From a checkpoint of a small transformer trained on Wikipedia: 780M tokens.
MLP neurons of a small language model. Each row is named by its layer, matrix (up: input weights) and neuron, and shows model dimensions 32-287. Each number is 128 + 32 x the weight over its row's rms, rounded and kept within 0 to 255. Numbers have three digits each.
After each neuron's rows, "fires on" lists the tokens most often at its 100 highest values on Wikipedia text that the model never trained on.

L8.up914:063135153131127184175134141095128092116056175163155112114111134164098165106134156075202130092146146082060108147157103107163115152140164118165136096161145176074117150189155131170211150146134072124064111131150127117146050101170145119115185146115171128144152144092093125091137139113116116110170174128133150160153170143172124100139158151107191143125123125104187148153100176163113137135115129096138153143159105211116168155210140179090113095196116144182084133096111161118131141127130144127173152101150125088147135149078128121160131157073176120146129119092107090189082106089192143122133127114151112093104121142149154211125127115139150102085196094085165096108141055115108109096171125139147102130129082162099133153157152156106151101167147146111095165175162087103165108099148160
fires on: "1", "9", "si", "2"

L2.up1181:140156143166114100153137135110151093101140160117181124143098143211128162133092103174095135126118138142134105166157070169127189095147126085086113181136128129159133128101110135132119091106126110128138136162117143110061118168128168140120107132124144167093150104120096112087133202106084084126159126098106119156136172143138106171130135051117065128162089160092184129112138105110116096122086156116127152154129152163141103175129176083151126067138107128112144128091128100048085145135181115125123152109181076142070157164229135088120159094089054079164118141120162112078137081115129128123162119113133134106139157122078150087185117141081168139116040184154146161139154180175113109121124139126174064093165103194128058147083176054161133138146138123080178155171184139158077112083078157
fires on: " a", " the", " an", " one", " no", " all"

L8.up310:118156126108149105157134158135116091142154158105180138100122116148167157147142183062136124132170181143122166141151156096161112164145155111115059131122143121113061168160159104126180158109115168061142103171121052129120105101098144159158124122090123143156164154090160122095179073210136170136055075152130202096074126106087141065147093060162139201148135162159152142110138141113103116140074105152124158070071122170162110148186120115120115183141140107047061111198173112092071126076137129096174112111141130140118089165150175063100140080103114080148105157105109128159153111148142088171125106159155145149066132131103151180169142073114157123166147120083122134109088137110139105163141141150129121168119133170164144112144148065137164203074153104163147147100141078154141095130203153
fires on: " La", "li", " Sa", "la", " East", " la"

L6.up157:140169120159138170158104201181164083154123119104139126117182145151102134153195087118146116102162165142127088147188156084164173091120178132116198127105186151141110108146112145129167117107134128113111155160128097108099113088123159141160146102116212175164101099097157101153167079106105114107124138136207173108154190097123148103106152127104162067138083172093173142179072160174113112159054108115158183070126103179113187098160071180111125095145149121141139146085153130149159110103064172164136119161129106136118067147132105152109126117113116136186113115128120154173133102124201121158096119115149150188175179150113168119169099075127092175047166094198166159165099140156094139130128166087097165191139167100085136097154144085095123074150135108075106122107148136176127128098126138
fires on: "9", "th", "co", "con", "1"

L2.up312:180181150090146122125116155075066147102110146150113122126106113124115121126122150138112137069141128119111051120088161144123073112117155123146152178166114181125159098096158099119079202115129127055155069125086105109125117091134169150089105106078111152107121146149109146176128127138140111169107104147089167164084154108175124166134098149086150100166145050122126169191122053140158177109150113127140229117131089153187125170156116101126204132153123105098088102147163117091106152112112073199138067125107062128145156171162145178170147116124075073129145109119103181132118103153107111126097069131136160087158071145069110102101150142134144128179111078101142098134121106099147127083165084117109109132090168090111169060110125194145176165134110128113113174188139172064121175118076151
fires on: ".", "i", " |", "o", "u", "in"

L2.up310:098134118136161128156086106072125113168118172116160100130139124112157134107150127168163131170128131122130168077107149115169087085099112157111062143205122113154185149141171186190168170081122107154157124070130091187130099107163177089094116069121162157134149103123123102168084141146097127157100126117146162185116145138093112136119130124107171134130107106085112165102108085146093126179135106106181167099166110161152109181149115126141119169125110111056120156151126126119117114094077125048104150121098099160168111099147138123170041127097044079108108138134141140123148161075084073176106152179172114124144135115030122122090127147098132134134164152121127106169051114089156114113145193099122107063139099155181173120149104111153187091151125115053151090120129159072137148129167174
fires on: ".", "ur", "i", "a", "h", "b"

L7.up625:187106121118171115095084128130098128094124182133070169185120114154116104171148165096172211126124100071135119156118173172148061122130113119082078171112158125101106169156154155098145083105106120135108127155108143147149118109133155092165100168064157168082138067077109140110139125102151139113203107142206101062147141144142163129064133149110224164151105070089108131138135179142112104153088101079119081104123161144140162145148171223101132146112107160189145116125103143158123129152139104097110156095111139165134129078076114131157143089176125118084210138136146089147109080139126123103156099181148124119112089141131129147150148089115132137050139127161128169084132079117151072193151082179118120140184114161131146130116193136096154143128164143087098066138101160165132061129148098
fires on: "2", "1", " ", "5", "9"

L2.up1172:104163169133103160132097141104102129113059133165074119084084099097138096103119111157117127150127137164160105158085131104066102092089124066058063127130112093137151131151170119074198176075178069152152134107100121107076164096142160123077162122111130152103183120114155111151115157097113141120117104148061138102122127110122195129144101117148133156142123105193111065097116071173101163191118088095141152096127143079115112106079205128196147134120158119092155138103132097116101096060096105100082109110123034163153108122140150132120092127169120065124103107120085147165079123174126099180082141106154162152138157144101115117108166089134095059115159123125098159166148075110176141094161159150082100145161143104130138132089165106178145136093173126107160082160117135124121183074185196
fires on: "–", ".", "D", "id", "a"

L6.up1250:150149154112162159087120164143101071126116145140114159168169109076136119078154181091123134119154113068158159127138129128123122057112151167083104121080137183068106149065132137127118103130112111136062174110120124139170137083165150140135129074147118098166138183115090156147163130136140128138117096162138202128145078146117153157098102084048101158140126151135125141125132151145155120103160053097148149085091109129155131156140144195097124161099117084131146051165087139125146047091102161133144136119127073167144113093145117072115140110079108115117130119146086081100131186142136135114132080171116171173205149093055145146075104110148146149149214158103062112117072129148131199142138113128130137093067115158133082136179100178145117115122058147135176103083161161074096161123146123
fires on: "i", "t", " B", "il", ",", "a"

L8.up861:112137122125158138144070083137112051092142141077153197168045194117153143098167168107200155096148146115148108215124091151143156129118115112132134088104144128079164123079173071090047190076148113116117117173108130162080100173163146103093144091142121159098152177118127120166144154139166165086164108132092153127161133106097136135123115112156102113080150170120134107128081074109182107158163188098109145161142142087199054144156127079152151142139174179126140151091139092122136152113129140126142128181171147109092131130089156182146140174147136071171130120101170181146178092160147109164183097099114125117100125174088211104119124116091136132149123139106132120081161152154131133152133105120115104151111115120153024106102118054092143139162085154146113122175146107085104153122129125
fires on: " each", " the", " one", " some", " that", " most"